config.yaml
hidden_act: "swiglu"
lr_mult_o: 1.5
schedule: "wsd"
max_seq_len: 256
train_tokens: 580300000
MLP neurons of a small language model. Each row is named by its layer, matrix (gate and up: input weights; down: output weights) and neuron, and shows model dimensions 64-191. Each number is 500 + 25 x the weight over its row's rms, rounded and kept within 0 to 999. Numbers have three digits each. A neuron's up and down rows have the sign that makes its largest values positive.
After each neuron's rows, "fires in" lists the words (lower case) most often at its 100 highest values on Wikipedia text that the model never trained on.

L6.gate266:538505503489492532547513490525530499549508478555532460546490477487523470514508486464474522502535453497509493533521534527467455526560500523473515463454445545496476517511497435482516538520474471488474480506523514510466491511526535500473471503460455485489559461512487522465524538482532511503506524503551488456518489525493450505462548474490503505517499569493470462504459515504512510488499
L6.up266:460510505473494540489510482490494454546469552531498446471514524469521491537469518509500497493518498520461491485526521553472521510516530518431503513498493531516510500521462496491516506537514540512514456478431494439502478544514492475476485489514490477480535494506457505485532506527455516493532509530518523532502524518491508465459538498483489530512486519469493516467505492453495508486470
L6.down266:508486499522450503540540494509456513498502507539532489504490501525527473517489469503530509473514503515492551485530512492505501500512520482531463522496529485559547521504486477532519533501488527547489560483511512505476521443501473523520511533530452485521511495473437464500536430499475484504500522499510490502503492531452514497474504543508491492493517534472483460499444490551514481491491
fires in: "to", "for", "because", "that", "how"

L6.gate101:459526521486466475497551526487534491493500484506533566488490537515439478501487518523512466509520487558481481530511499457538471557511477493511468449513537494510500491543467475527474462501533463536506469509497474512503509484501511488506524481484466502511499511509442507505477533485458436502505525492443525485494502499471525479468485524500502512501492523519519505558463464509486479506527
L6.up101:497508475429497510515483517560538483496531467526485545524508537513503488512479510510523453503524519509514480495515492512480499503517457517478496504527556542451470520514502501518472513440532501538522521540510488496496490515506504478475496538458543473471512516519503481493449475462537522480538502526510485520513481519479492462457545476509494509501489499525478503450520483490480515527515
L6.down101:512482509534452500492479456536524513499436485495524515509528516506487461502547507494501523468484513535523502489511523507461473501526509489511487462503525473456524479440468503496535505498500495512502474488528446464474501535557489491521526486495535469532526461538488475494496519492450464482488508452526539483466528511494495549509518533482521510507492515496490481559477466530513486490493
fires in: "of", "for", "throughout", "half", "surrounding"

L6.gate438:511492529496517460506532531478505479493477498505540528515462481516479486506469517447482533527517485479507522498494542514518458488546525491512490491520507520486542526472465516502543495492498440485429434501507509436509538479508461485483467535492464501498484506515496518490489508503509482505541469481531506495507517491501525549526490500536533510501499495520497517503485476436481509528479
L6.up438:498479534523521471499495528503504487474502484481522513505470477562494467514520496496496544480496519539527520446554518503512486515537478514512493498503493536510487478524455502470490488493498495505471506454480449483491454476506491507483505478504532537477524508533490520554533487500491515507545495513492496507496534516505473479508490495513492456493471480531523526515469513474504481473488
L6.down438:571488529523488471515477503497527488514459491539505489530474472502470521523454523472511529495513480511520482501475516516501478510491463490514552493491479553476509497506467507500500465529512518466519498534461527459499523482520514502523502494525502445549490493487522544538533508552519469528504491510505476491525521462529502521486483506509510533580502452486519513483502491490444467518493
fires in: "more", "most", "alfonso", "both"

L5.gate593:528535489503498532544465530535515522515553479498526534471500466499518469532527530552494502521497502476479493503493505467536470550517474571497486474544519497501512507513467517512534519503527523489517542511540475542476534483513518489513495498470508488536545527474506468491532519467470540524492484475488524507506498468483537509512529460493497475490506529474504495512501482528479487499514
L5.up593:475520522441507499523483459487517528455514465451494517507535453495535481495513514509571509527518462467519503527536477521502531574488485529477480491479522509521462515519465525454479520553485522533477481504520479509505524521500509505493513507475497473494490521501502481499537489486466505518500513480519502488492444502439542507477521552501529452475483516489504435481515510500533487480550
L5.down593:518491509497499541499508487508561502477544476490507532489508526494469464463467502450473473529470442531463486479500472516485473510473495498501500471520543536458508526487517514539529509482461482488495555513471478477466494482487524510494531475473502497494511493468547481499490536500479492542521506512475510505496499467495516511484501504533506491514488507486484515498501536506482466482508
fires in: "of", "after", "to", "during", "following", "for"

L6.gate134:527496516505526480487482502533482475465528499489487518487463511540478522499496516500492487484492500519495504469480522539506514474534496444525537512505501491480516517511528491509537513508518483524517469487482480463526523470497515488460527471492488466451537536524492467477506433499522521480501462416482471499473515493480509513496489479532503470524499503508510483524538503487485495498465
L6.up134:495505469483480520483535508491522529474470458522509503500549492471474487489471538494517485477504540492496534491531504511448500500496528541474502495523492494504530501470532512495484473508476528503526482471493535528524530493538518514524497523529489570503502490500483477479526528480475499496525519535463515452499457518500527477479538493515497476532490562531495475517492457475490473526474
L6.down134:504490525491458546470501454493539518447457491508478458513498494530536516558523504521526486493513502512476520453475491491493464471472467501493489539525495488513509461485513479506491506552483541489516511511487484492527475539466478499501496473485515512493524470505510471487496514492456484501477522529481528502492543457487475548501477507518513500501536515482478449515460523449494514511498
fires in: "a", "age", "expeditions", "expedition"

L4.gate124:480526535446498492562498495471481470507490480503495514493503522507508529482457505483485552493492523467465516485493515475484511480497482505496489543499544544450506504502541491490482533525479461503499485473495428488537508470472529515521534519563506533462520498492491543490516502479515498493531510518529522558535529522502524511526498463545535528489503460501483489493510484486503485540476
L4.up124:466502536508506457492502484529469459490488497500485487491519520509500493532466489519503471473487439494492501493478475503492516437490528503494498503515543488478448553495486493500538480507472478478500499499496534475490489494514491489491492527502498502484510497488462470505476465536539510477461478521515497467460515457498487498509526498531487486476517483545483468494523505486484515518542
L4.down124:497487507484489501496531473511521480513537539507501476476497502501511503504480506434548526490474476469541466520504502505521526512505517480501481479501449485467487517500469516500438492508456507489524545524479514504539506495538534483512481460535510487505509523509490507472508520513488538473527497522487544505527483438496474490501478456500524473478539485500507490448498505479499472504504
fires in: "on"

L8.gate101:534528514475509500529487472546464539501541472482485480503476504472515476519454487454513495480509457523522503484502507534467504469506478504515545493520459495479484508466497461517470493505534473486535518526502536537467478486477480547480487472475493476487484438512524490499467534540481522486513482514522476488472494522520479500445453509517551531469511493521471482495487481493471514482481
L8.up101:540505537468504512495502476486496483497527487459479493452472463522525476502511498497525497463511520512495519528515501497520504522517530487451501461465474496550506491469508567495491458486462519494526465491492457496469519517522512514522488509475489498486508490507502467502456535490471494492517476489522465462475498500471480540503487509549472449452521530482485493470532544518548527491492
L8.down101:513521509535464494507510494484483494476525498489483490521538545470498540486476442469458526502529533515496485459508498525499478513490511539494520553499477536481511507538480538525502507505502489463453493521521518553487477505484480484484511519493486504498500492514472507486501471539494484497465496551499514504550503539495471477506477477469544526543480493504505464474452533488496542443497
fires in: "and", "to", "on", "after"

L6.gate541:500542564494512452508498474496522477513490474461527511498489517508497501540531516522497500508499507463501524477480427530450514493515483475508538475509528494486513501497491503551554481511513558514450471469502462469489513494515521489574505517507517505475533480497528464494471524482481533466488516485476513484511485534484543507502554477502521515525531512564506500541471492512521482485538
L6.up541:524519535518536522491451474522506490483482482494489459483480493466512512462536499539572514465468509474525542525520521501469456525502504491493510523528490497508540518486504505498496494471562475559496470493513470496501537530483460479455547500512525478514519522522505487461496467499479522478532489468475531535520504478514528474484502442492525491492516508543519484506466509501455497480532
L6.down541:545545514498500515511479495482487533496487524500475530498484478476504511511509509473529500549516470481491519529498498490437461485461504514502540543525499476504503497503500542506496525495484536447495486482487509510454483523493483502493493451473522481488521468515537475468470490530524484507526534483496513513531482498467510503447466524529520498490493618495467470487521471515479535486480
fires in: "a", "an"

L4.gate538:496513442502508481507504507491516487511493499509498460480508490435517494473489527563491440503484530571472469488486486481499477484513527490516500482522493533493481496510535533484495545493493499539483506444535488520523477501490481488513487466459503500517504479496454464506538495514509486540494538474488501511485447459503473517506532490481512526502512492489512476487488502510488473506541
L4.up538:511558507494542483510462517489487517521575528484485474502562504497519501543478495495514473461473488535525503508531499517508523494506546459490475552533482503489489484491515514451473543514498519500545511485479511509492488486486530519557482515504517503467499478492506500513489493513534488528489477479525492522497508497497476494465495496503527512503488533490501446473472545518504507462499
L4.down538:443488492492494496479466473504447528512512481459472450507476524477468534515507509506502489476487490502508528497554492522539531514470498469496504540487522461471507516497522521444491508514507532525458470507511529511542553466450519507530491502470506472503500477504487516476507495511525514506511457457544477489526496538512473535505485491487539500481448508533500490484515514473493497494475
fires in: "white", "her", "went", "wisconsin", "while", "those"

L4.gate326:448492500448476557517513514495497502532478471536483507563501518506514467491469522495556508456497491525486461487501494498508475517524514537544513509502500553456499489499513449491496470501516499505489478489472501511486540528475502515514487499519435511545482500506526539507563519481480474475483533479515535500459499455495511491453475505565534501490463543550487483476488490514524484518535
L4.up326:517517438498528495525462494504498541464467482511476526590530493544466491519450508484510479478489506498518487534512481501489481497562534522516461505466481524485462460482501490513496519509541462496505512487447496541454537481476511525505527456521480497524515518485515517484479546466496484480531504497508478495547496471487474491499492497523497488499494511529488493498528470525513476506552
L4.down326:435471519510485487450504498522487466515499470460495545510526497460529481526504476485559473537518514512506505534473489464513488499502530485494500534498522537493483486461520484511538488501476485493493503506501460478473517488504504559495492473496480526471469483532543517490540509478506538518480536519470486487491472524510519508514479503472512472495458537496527456514501518512462513505523
fires in: "according", "by", "while", "although", "to", "as"

L6.gate356:501532513484542471519516479523479494482516540514527556495473504498454519515500510426509490491528472454531491512482480484505544488515496470531483501465489530529504506515492507505462487499499529526556496476544463521490535481531534540498461486469509449501490524520480476484533540464535495512447508502489528528475491447499492526501541466516528516522492516507508488484458551499522497512488
L6.up356:525495462479533484512462474488480505488476488498496504465502447521466512552462480513505495497512470511494492483473482488483491503519515465513457508519484505482508515480541530523495488509517503511530461499460488493480492480534494536515435476457496439475474519487500470478503515495509431491496533492548534517493488479471521493519527450466503510510514498488548470448472503444505472547470
L6.down356:481493536507516506513493512483538521476470544511454493472484469533454490526498505496478531507515490490530474474497465487497448439515533481510481505485543494513554498521532490503480480491501497521501499509509499521512513530468539496504512453492493478485541524530527517496504542459513480491478474491496499507513497456423476474481474529472508513486464487536520494490539459496534442529473
fires in: "to", "t"

L4.gate38:506509482514534507539494463528519509508490539519509466444460499499540556461471445533505458527540523473520501465485509483499484474522525465521488509516481490508477502522514496513492524526488480470509490541518509525492510479501513504425479513498539533529523526460479498482500501476478521513506507499483490461480501488527523479491534481503464506523523506496483512482489506500508478531526
L4.up38:462495481494466471505457470495525496526520528491539501507492531483524511497489492502504483484517512509511473452500557477479472487551569469481534536536480488527470485498521484514447490489533505505463442515495506514488532519483507536508499488511512535484491494538519518516502548495492519480464480481463477501487514516479541500470498519465487508495517535489499510465502471492525469511513
L4.down38:521496478524487497457514540485544456507470498458480528491511486477487476501520496465485509458464483495486481547492474496484457530493455555486521487489508503491442494477503499480518468458498490498521491492543510441471506484540474493515522474503466501482515487493505489535501549530525510516527485503505525513502526503531488494475536504477522487508494460455469524542491500504478478473490
fires in: "life", "released", "born", "name", "career", "biography"

L5.gate465:539480491486497497480480525516481503476502478479511484506488559452546550500488508554527486509534507482503513516482474496485497479489514475525498493491480506505480501502440485480531466488540476515518502525493495506545489502508471486478553511501501502518469504454472501482526479505515471466469469514555495561510488491527474497506499462500471531514527509519546465492501520474480468506492
L5.up465:501548456514497486487475510499513489556520487500532493483490475498503488522527492489492546473471496451523487478537501489485529526509540505530493498519523476476527541491484492496554481541500454513525494488490481514459484470490477512552464524496494537498510506565485521469545546478488434486468456515505500508495464521502506526475514495498516500511510488523491533490471514503476489508462
L5.down465:500501485500517506484503533513479471536482535513469556519512491466518541512510480512507494518494451490527476497513523476549527492539500526505521541522477491536456550474499487493507482479486527491505484457519515516519549522523534491493523459471474489533470511540463521485502513531505491475470488515463522500483498585484506471469500475458513500496488535506468522491540518477514527511497
fires in: "it", "you", "what", "is", "s", "things"

L5.gate78:481481494558474547490505511512501499482452540503513515475511536489493511506518505509457439513530454508531499499494490433510471482485497536464518528493495475526460535474484490526455447503507505483481463469489532543520496480504490466512499444467501461470541511499458504498468499528504469483445487490509515507487517539489471499547483495470459505480503482501475535494499499520547516487502
L5.up78:517497492490458475559498453505511477490448501520511494430516499515537499475502493522508520486516556495494506473512482490504476513516495489491474505502490498491481499535476485528482513525540505498513493534471532556489499538516483535542495481477479505504440540493541519474500528524508468516504498495507537479501480465509533476521499470496546514462442477507525515494498441496483467521447
L5.down78:506479506494516471478526504531505559488502543480531506552463498516501526501496471483480481553493475488515523482490494472485506581492527479500491493523504535498501510467463468490505472505497500520510460478513469521456495529513499487488499471472489535446531526548463477492498481478449509500509526495522510515534486457517477536513514500490452495490540530498471493460509518503424511472508
fires in: "western", "spanish", "northern", "southern", "marine", "paris"

L6.gate259:509509501480504474494492478494509493534482551534499488486442514451455484500477534510477502514505485551482518495514495499511465467506471478492505500486542485541499505522475496507534525520500486515514499542496528503520437495525518522480491495532462547488516481529534478501448544488530484544447483515457460531537516506429503465517501485495514478546478492518531514559459517520467482517553
L6.up259:525527466504480483490471503487555497519486530504507480504515493476506479461478517497507461463488477468513499489551496468477451566472472528489507516468435488493484530492526519504527481487484468470513502530483541502499531492525499509498524514486476488505494501453448494524529537466483526498536477469523559464502492497491474533543532489517512467505518487454491483491508496479509522465508
L6.down259:485502496485516497535555518511521465475504466493507514513513499496507480498518475501507464503477486480501527551476498476508478506526501533506513548546494517506471523467528498501456505468496503481472499520506524495520526487513512507527481510476534456486527526495502519502528513495487523511551500514506503477506450467545496542505490492532478478503521514516528481479517483493480553481496
fires in: "father", "mother", "wounded", "daughter", "brother"

L4.gate718:482511495499496514507488503496496485496504465547500506510551483468481489485514516518520540495494453536540474494514488490462438504484502505464531480520495512518510497492472453511491480478499500504530493488501526458485548482461499509483537528504511489512534506467453469483514519528544500497479539495498460496494490503479503451526497480550513461502464494521511544502509474477485488453516
L4.up718:478493458500451508514547480496504520496512496497428488454461467482494482509517507455535502476537473542505542477495466500474525494494503479476480474511518504516457503519507523509491489503508501494463532520494490468456494485467486526500507498502469553542502478490504553466510508455539515458457514514484555470476487507485478470506529454477498507458505502531528529511471491480529528513558
L4.down718:496496512516485464478502528463549546473542500535508522520519520512465462479486580528526492467491464481546487513486465501498449545486508477473436494490480538491524476460513495508553433491522473514474472496519524544478545473522503496497524508482488484483529520521476498509507490494477500507548568487446502519491536474469513479490527501530494495451513537489522533510497509476517498538500
fires in: "by", "to", "since"

L5.gate172:496555536502453477482516482512477509494509505537507513495474518523502520501460497544499518526491492544498502437478469489509504500495510493499455501482540500546515507472486538501491487502482479478480510517503472513538487434542483511512446505487454505481473508539511488508565475486523471505491479506548533530508461479503510487497488511514497525507482480524490483473520488471540530508522
L5.up172:489521540502504478490528507474521519472490551467459517511507461525491504511476501495451491474514520535500502494484499483498500492489505461490460531469553507520505512469489510532506474520437541510467532491474501496491484458496486517512435490508506516508491524481534524520528465540527503497492450523521513511530511460527480487458508483486513430505527533521504491497539502465570459518510
L5.down172:516500506518473507455503539487502540517538445434499512497518491501473519497498503508468501481544475569503523486470541532477477526470511510499504491497506527533507463480495499486513456521458504480457515487503486499476472471521485456455469462492486526490505537513536465512522458538471495494503482464531450512513486509476482516464506522510522466457530513480476451490512567510518511507498
fires in: "only", "also", "not", "just", "dorstenia"

L6.gate582:510505513481457521502503522470496479448487474533494535493449505477486557534505530464504482473470545529489494468492496502492482502494459472520482514511483538502536568478499490526511480552465525498468472503528510512518496522508512499517508517497448492517508506480511478558525490509495480460464546506498472519531481505495502511535494509479466555507450472532530455508471523539443475534524
L6.up582:466493488471484475495479457496538501505503533490520529480476505476499510506519533506490560499485496513499512518467510499478513514475477563557492563498499520495512531496456511493484507492492529460500504483551470544486461470484529503539528502502493507537504497534530505464528484473505528473485477556477495545493494456467499503478500461486550520507494483466525446477515509500480508483502
L6.down582:492507493505513520509497532438535500496501521492522498537502492477471537551526509499517504496447512523497475503521498510436454499505490483502519518539531528536510547503532518525514484500459528520488480482493493457526530527473518466471507503493463486502493507511499474528544465471545440449465478481511495489530495477510526531497538526498514504485523518530533453526502485493487496547491
fires in: "a", "average"

L5.gate853:547495469484486526450480500545479562465492515469459500494528513519472466472510483497521475488483484480472506535466497484526502484464507502519483449504511498530476513493513526517487471503546465473532518500513444524523543514536490506492511507514459493513481494507516474462465499498458516493463513517517566482482501483482489511428474478499474506486469487515490504484528506545518500471510
L5.up853:505456511519496496476497490501518533531510485500523495499519509486460464502487505471484483517489469519528491503503453504484447464516481470535484548525502469506501482507498536504500504508495492470468540460513473436474500520457501490489469471484522520504510478536486534504517491463536532513472517477498506490461470543492489498464506451508489449518510426459529506494476512492516496469461
L5.down853:449458522495505479521470469485469463460524557500504521500458481491570539541481525537544549510530528488487511515491447555511507537519517506481498503511505499511518513505553504443481500489466490500458507486478529504485524522489483493536475535543503534542503504479498511527509473503510475490467475460435504499496492478488514491496478532497492507462523476519525503464503500468496485502507
fires in: "also", "it", "later"

L6.gate68:491510511531474515476514475466465508490508519542453483477488495488509493517470462496539490502503490488494495512477481540528524462503525521496547497491504488477457488524503501470508515514499513487521498457520465477517521519506499507483523506496490439496528500530522513518498490489495510491491516483491519531497491494503467475499523523543538521485527476538452442509504514478489491522494
L6.up68:483511508483499506528502469483498499503469550468522532521495541514556499488473485469530509485484510504495535502510486486523497517525519518466451549513500505534521502457458513486537538542471473492556531501513500485526551444529469489463531467495459514479493497534472462448533503517509484509494468478490510465507494510500486508469524466527508480514510519491451462470495511516474477473448
L6.down68:478493502523519502518533517544480528541542530504510509508532506471496474492519549516503539477521525555483512535543457518518480527486534512507497533527536496518494474499508499511527490525447482518548500486481478535488488471530516473499488510499530521484495442510545541497561485495494512532509511508499517482510513543501495529518505474494502495458531575523502463469479526513467496497489
fires in: "as", "was", "but", "it"

L5.gate374:505504476450477485485486487485482473450510491497507493526506505497533494472508526495492423475494532502520523423502526488469521521478544486496505504453469553492474500499506518501469504500511491481480483494519492519492510505492472517533506516521500516520542513501516491492552517482501509528488488522546475505549477497483463502472474482521527509507478536492488459484510521542518494476486
L5.up374:489495494535481495535510470493505525475519516484502474492542492498507525527488509513464510497504567494504502507523510507467514513532498521465532479468467481478461489486472463493494483535463496536485501491519464536506522525557511513458510496486495479480497531526549502544512465472525519509499471488506521507505490519534438475503502520476502453546514470538503520535484465514479482463520
L5.down374:565502564548532481509473495493495515498521512514490455495449517508483506470524468487453512492465530531458527502470511500467505518523485499502476522517508455494490499495520487490464509468499508512489509505497510458508472508518519486506532513484548520543502507526509524508523471463492471459502518458528495519436491503507486548523444509493537532496499543539506494492514510516519465519464
fires in: "and", "white"

L6.gate322:531496502430454502522504468540503465484509500512499468493491532489467517520478524473516533523481480488519481529474497499495476508500526499480479515532495507529522510494523505481505460545493519491515477446483484476548494450512536512510517479513509454522503517483502485523497494475459498465574484496499491505475468509485536543489545503486506513508513478501483457495473504489518530504535
L6.up322:465484467523502492515451490522444537450550466538465462456480475513493510477513518492522499491509512478503510511419507467484489518504513480468523487519502470525483513436489515495514516517525475511529488530530499466515501486493492485478478474490535524511524461492494471502521526457528498528490454487536462466487454495514509540519489449515504495505503486460506492488533516466508478530465
L6.down322:503506557482513545501494511488439477518497502490512481527491470509523484463500485482508529480497507485533519479509556478441484510536470525501516508478507493513494484476470512478498534482491485488498527508514502517481451515489484500529541532504492487510508469466505526484506494500460495507525514469489529480510506520498466505499448510470475489487502482513449488467544474487531477497453
fires in: "it", "research", "use"

L4.gate729:496480462474464495509491516519479491501517511496518468510534490519502504497492490482463518500517522517496492528520505516521507470471560486551464525519507498493492504474495465483521467533525552489513466483535466525473527498526504424501534485496540532509545483527521512501482484503511466496515470530473482485499459514516521533455536493490521507479477511486467529513481519517472471485486
L4.up729:537478471465460538480530538511466514506535530511507535514542473503478499532482499494511489513474524534463477530498427484497516507477520514478486509489516512521443482479499511506514493525507510494441506510452504509523485526511490480502517480529465499480447517531541506487514502497504466527516511496556519518510451499479511516483468472560457442490497494500522446478474504543492488521544
L4.down729:531509556497500490504518483509494491515460540525503557510499525507494462510496490471534496537520498474553483539494456516526493505510497488488513496485537511478495513506556565517463497516484501502489513509515491474504510487461512458488482455510497478468498512483485545490510470494500487506468513496480505481512440561515516466473498485491481505471486494466502437488480492533519494477512
fires in: "also", "subsequently", "later", "continued"

L5.gate438:506489499503461539513464428501495527490501477526495505483477507501492475522473508502527520488498507496454523456484514486488491520446515503512561492498463522503478495517441558503507489499517479507519513470537488479542489506484509492532509498524499491496489490460449476486559533481504500472445522498532523518487518515473493463514511490458486511513535446482479488483512543505525500474508
L5.up438:512498521484467503498502519507473511506489453522485448491473498489440497477512534504528459486492519519535507472448533475485546525495510490469486471473500533530510503516505494487538521522520467494466484538490501526488461499470473526524466480504467484452555515506534507486497487538522483477469501524465466511482489524468495515449540497482510485508493486461530466447492482540514447499459
L5.down438:515523507507495518498498477542450481480511488491453536504502505532513512465523493540498498467497500484502478508511509488514454504489478462500527494509518520457516483487481495511515563494499507537508504516501502529391496544435498493497526512496492462541504491519529484491509476490541535490544505481510546477471454554464557479534488470477534496560513491510516502459490495475494519531476
fires in: "also", "the"

L8.gate584:515496529485492500493494490520493494494507520453501547495461530548530505504513508436500501480510519510454491485521504449459525468494501475460524521496478481533518535515543527525493509513488522486520496492493470519545482505541492515516527466543477472442468543497557532563525495489476520473477514503512479523469512535512486481521456469510499522524481503508491514518513479494482483498480
L8.up584:452512485525501500492503472480509564520560457504477496490495469507508519515506527504524472537511495540485477510492471485539468505493520539529503520497487490505501517505499524514547472484495494509481517495479503549506512483508521532538451522493481509530521516487477492512508528497510518511505507499496539515457492480468450490531495545489521468491540503463441536503497532519502503449501
L8.down584:552475496517534505482495476469514538512519502470507506498507537441459485493527500540508480489503523495527485531559505495511483521514501478506509494477495476488522513514526481489490507456518499467495523534506484519534484473540492506492522520553510461547495546462482517484491514556566489490465557497563518485506526498467468501494508541509479457471482553525479488478497502517498498527470
fires in: "on", "up"

L6.gate120:474492474489488489477469461449472485509536465469476481475467537448493496523469541492516538539500511476465498518486467507536521462517487476450451495486516523522514524494511482505506484527486492510509503484505473509455513524507514478503502543558467507490484515529484511460510538502470546486493492504475493466487470510538519514499501471541474468506483500527505531536550530471509448480548
L6.up120:530506502491501474515483516504474492496522493503526500483497557523488464505486535450503527517487472501514511474467448541511531482504533530536475493508489557475516498477512512479471495518449470497525536492508489508471470538482483475463473515505497535460524500522490451526479493527492514505510494491480517449518471515486543520522545470548506484498520472504507445459512521553558500505473
L6.down120:499576467535497487516467481485553480496531497475531526522487480502533513528535539521510519478496518507510472482537511542472523510514533493516503506485513502521484513544505509490480514519477498523477531465519506478469529507446508512491534534481494525444539478470506484479510468519477525502498480506466481482504495548506475522533488487494477439531451489506561469540498504471471522502537
fires in: "of", "following", "january", "further", "date", "april"

L8.gate456:486463539500515497491539489484512535479528479519495488517506470480496494494507481544475466515467511554495514510500499456525515503485549520541477516495531507484558504471519450509488469489491474486490461469475468528504505493486483424495547465491525497473488477516498518473537468470485477511474499516500514499475502516525510497496489531485505465506509520529480523547483516507544497540501
L8.up456:496480516486476474552486545503510516492512540517446487462507521511479468499492465512472517592508495445503520507481495492481494520499468517465492498467526557494477524462498499465457476533498508517495497505529494527492544514493491554516507505494507477527540501485519549496522497543524481565501506540534498562520473485484496544483462492476490482513504513475485501509493508502516492480496
L8.down456:462495510529506462518517538502494477499527495540553470489478506489483435463494519437496528512451478488451513537483506562476528492525465529484479492521525508498521558487480506504540467460495507511488474469481474498480485517507545513515489498457507486507491474518488495482498508483535523504487510482499510528450532518488462485510506490530519479483447529501507475512474520543492490489513
fires in: "was", "after", "is"

L9.gate756:508490498496527478449506526498481491514492510454471513551451454492440487472436497458487480485473461476466465460481456469499516487490512510522486487473484479499509511516480477476489486485481499522539489497491473519522510482504481471511531488507538492483486498523502523486509488492494478478544528460486512488522501515539481507536494490506465465505476500506503510513509465530462523504513
L9.up756:491500446478485503478470513474490507509511450487480483476485526464524519498518497495504500464491477477491483547492468480434476533471478494464520515497473491495480465494505549528521493490546523538476495521536483516464504464457510526481473475488534495463524531522468524493493503519492502470469531513480510510499505487522498514500491476515515500468528524482460511521465517460438488522499
L9.down756:494469531467469525475493491515461492522489561530518495518455477505539530469518486532480564492515519503501482527494487517479507535502499511494494451513501537534510488446482481516483548502477536515512485501496458502500502520503517557517461511508489515462529526525478522511477482470471499530484495527489529493497498500495503473487489492429555544498510468511508518505526512460425487513471
fires in: "the", "according", "located", "due", "south"

L4.gate142:523475486481495517509478503510492470474478531498544521515542497513511484511440516495514531522544484479535506495523486509513493507542520479491516531478521506503487496468432487500516490529461503491536485522484505499491503508514503497484490449487475483505498522490512514451498514462537470537484494473501465503450470499503476463509506547491540494493512524514497500509487520484493500507505
L4.up142:472481516433489474495500474458507493503487484492543510473476507450492492512497516463538536509513477513500481492492515480487521526547519504493516525540502505514495517520489484501509507480529499485527496509516543478480484516481503502468469535504481514453515535500513524512445537482472461505492451530519540546487538527543492530486471527497503518481523433493503511507492491507505517527502
L4.down142:528528525552535526544505471547493458498497532484494482465522516522484515477524517485482484516494528524525557537517542504515495464479520462521476480484519490497505520430471465525473506499516479529547540518475499489532503506507516491552516459549494461515504511493495479497509520535511538501516466474534510505532503500484461460514497510511491496507506544486517501473506483528472516514480
fires in: "made", "make", "making", "didn", "holiday"

L4.gate66:492492496514454502529525510498463531488511511557475474514471487545549459468510499509531505489506467446514511524479476490482499439527461525500494488515553476569493464478532466511459492516527476522507448495493522517482508510489525539478497482510458486486498481478477489467478515478497472475450552480540461506475558504486503521534455473513532505498455520517494535515523463503503501462473
L4.up66:517463534515502525536516543483505536485489511517495475495537519521430493494479465543529494496536511488521478510496487517529515453505498497511542508521522484491469496498539550507504518494505495503515489484457501465486505484502452518475516498487488467511492461514517485487511544489495444481522550547518459545570541514486507507512526486536525502536505510515494487511503450473459500479495
L4.down66:483487525519459434459468497458468534490529489498496464500496502500479514495528491494517480509496493507485533464427494503502451521467523535475513515493500529435483478498526493526510511505496469536525502554522541485470448484485489486526498491490522494482541557481459529503502484511475506494460485460519475486511509490451479515493485487452474494498556557512532493482521539495506529507511
fires in: "western", "northern", "southern", "north", "gl"

L8.gate788:512443499486493545515491504502516522477464502505506524503489513449538542463469503515453500492515464507486488555512511496473504496518448495478494436492515517518539483527528529484492500577496542525506499488479527462521518499505487496482482566518514471487549483482514530436494502490520482487490528509468514512506479541529486499516484481535533499481516515486510483496494475496477454498488
L8.up788:477524504475508518493487542517519507480489491522490472542485476520546521508467526468533472493455513438534526460545481485525482493487561488461528558521495516473516498538509448474532496467494506471515505480491516481504518527492506479476493480486525518483490475541486508503490510481487512560485520512486489476494525480477494453478499519485511526538539532473475532480525537503504511486443
L8.down788:491511533501492488505468446524501503496555516505486488455523483501509486475493484524520529497492478526500518503535478513496505502487462516467529496479477502451506539497489523481464501469509468505479518498568448514505486513531514501487528488506523495518480436497520527520536468471501486552454490549525486499461459493476475485543501502543512473502479538489520516504442537466544521492495
fires in: "was", "is", "ivan"

L5.gate571:500480525498519483507476515496499469467497560510509531491472512485510469478475496476508518488523515452422498535492529536486493469531505505498536520486536507484468528435486519480486534486491490492485448479481483531505523531514504504512448503501517520506485534518500460494529470504486535535486474482537502544469500542512485491528512486501521458490486513528497561506492476478466511490497
L5.up571:497507488544490512575536499495547487511491566477524523464486519471532514552508489460492499442514473487485501495497535495477501497518557532515437520516476493556491498491521504464562492534486506494512485462442493496506499506486526494473491453516535524487464503501491485455518522500548560511533513504451482492494513532519488560508451495467487462496491492502524500517485507437481495508493
L5.down571:480500524489496485460447455517470496527523499477529524481486474457504465491459496508458482502492491498505512499556489509519495505465515495484514483510520516496481487522512533494513479497499493545516507490495503494514526508515521483536472464502494469538537516508568512466520505517463480536528528503469536523476532436464499524489498488492515512460499536501513483464480499495511506568495
fires in: "i", "to", "when", "il", "isbn"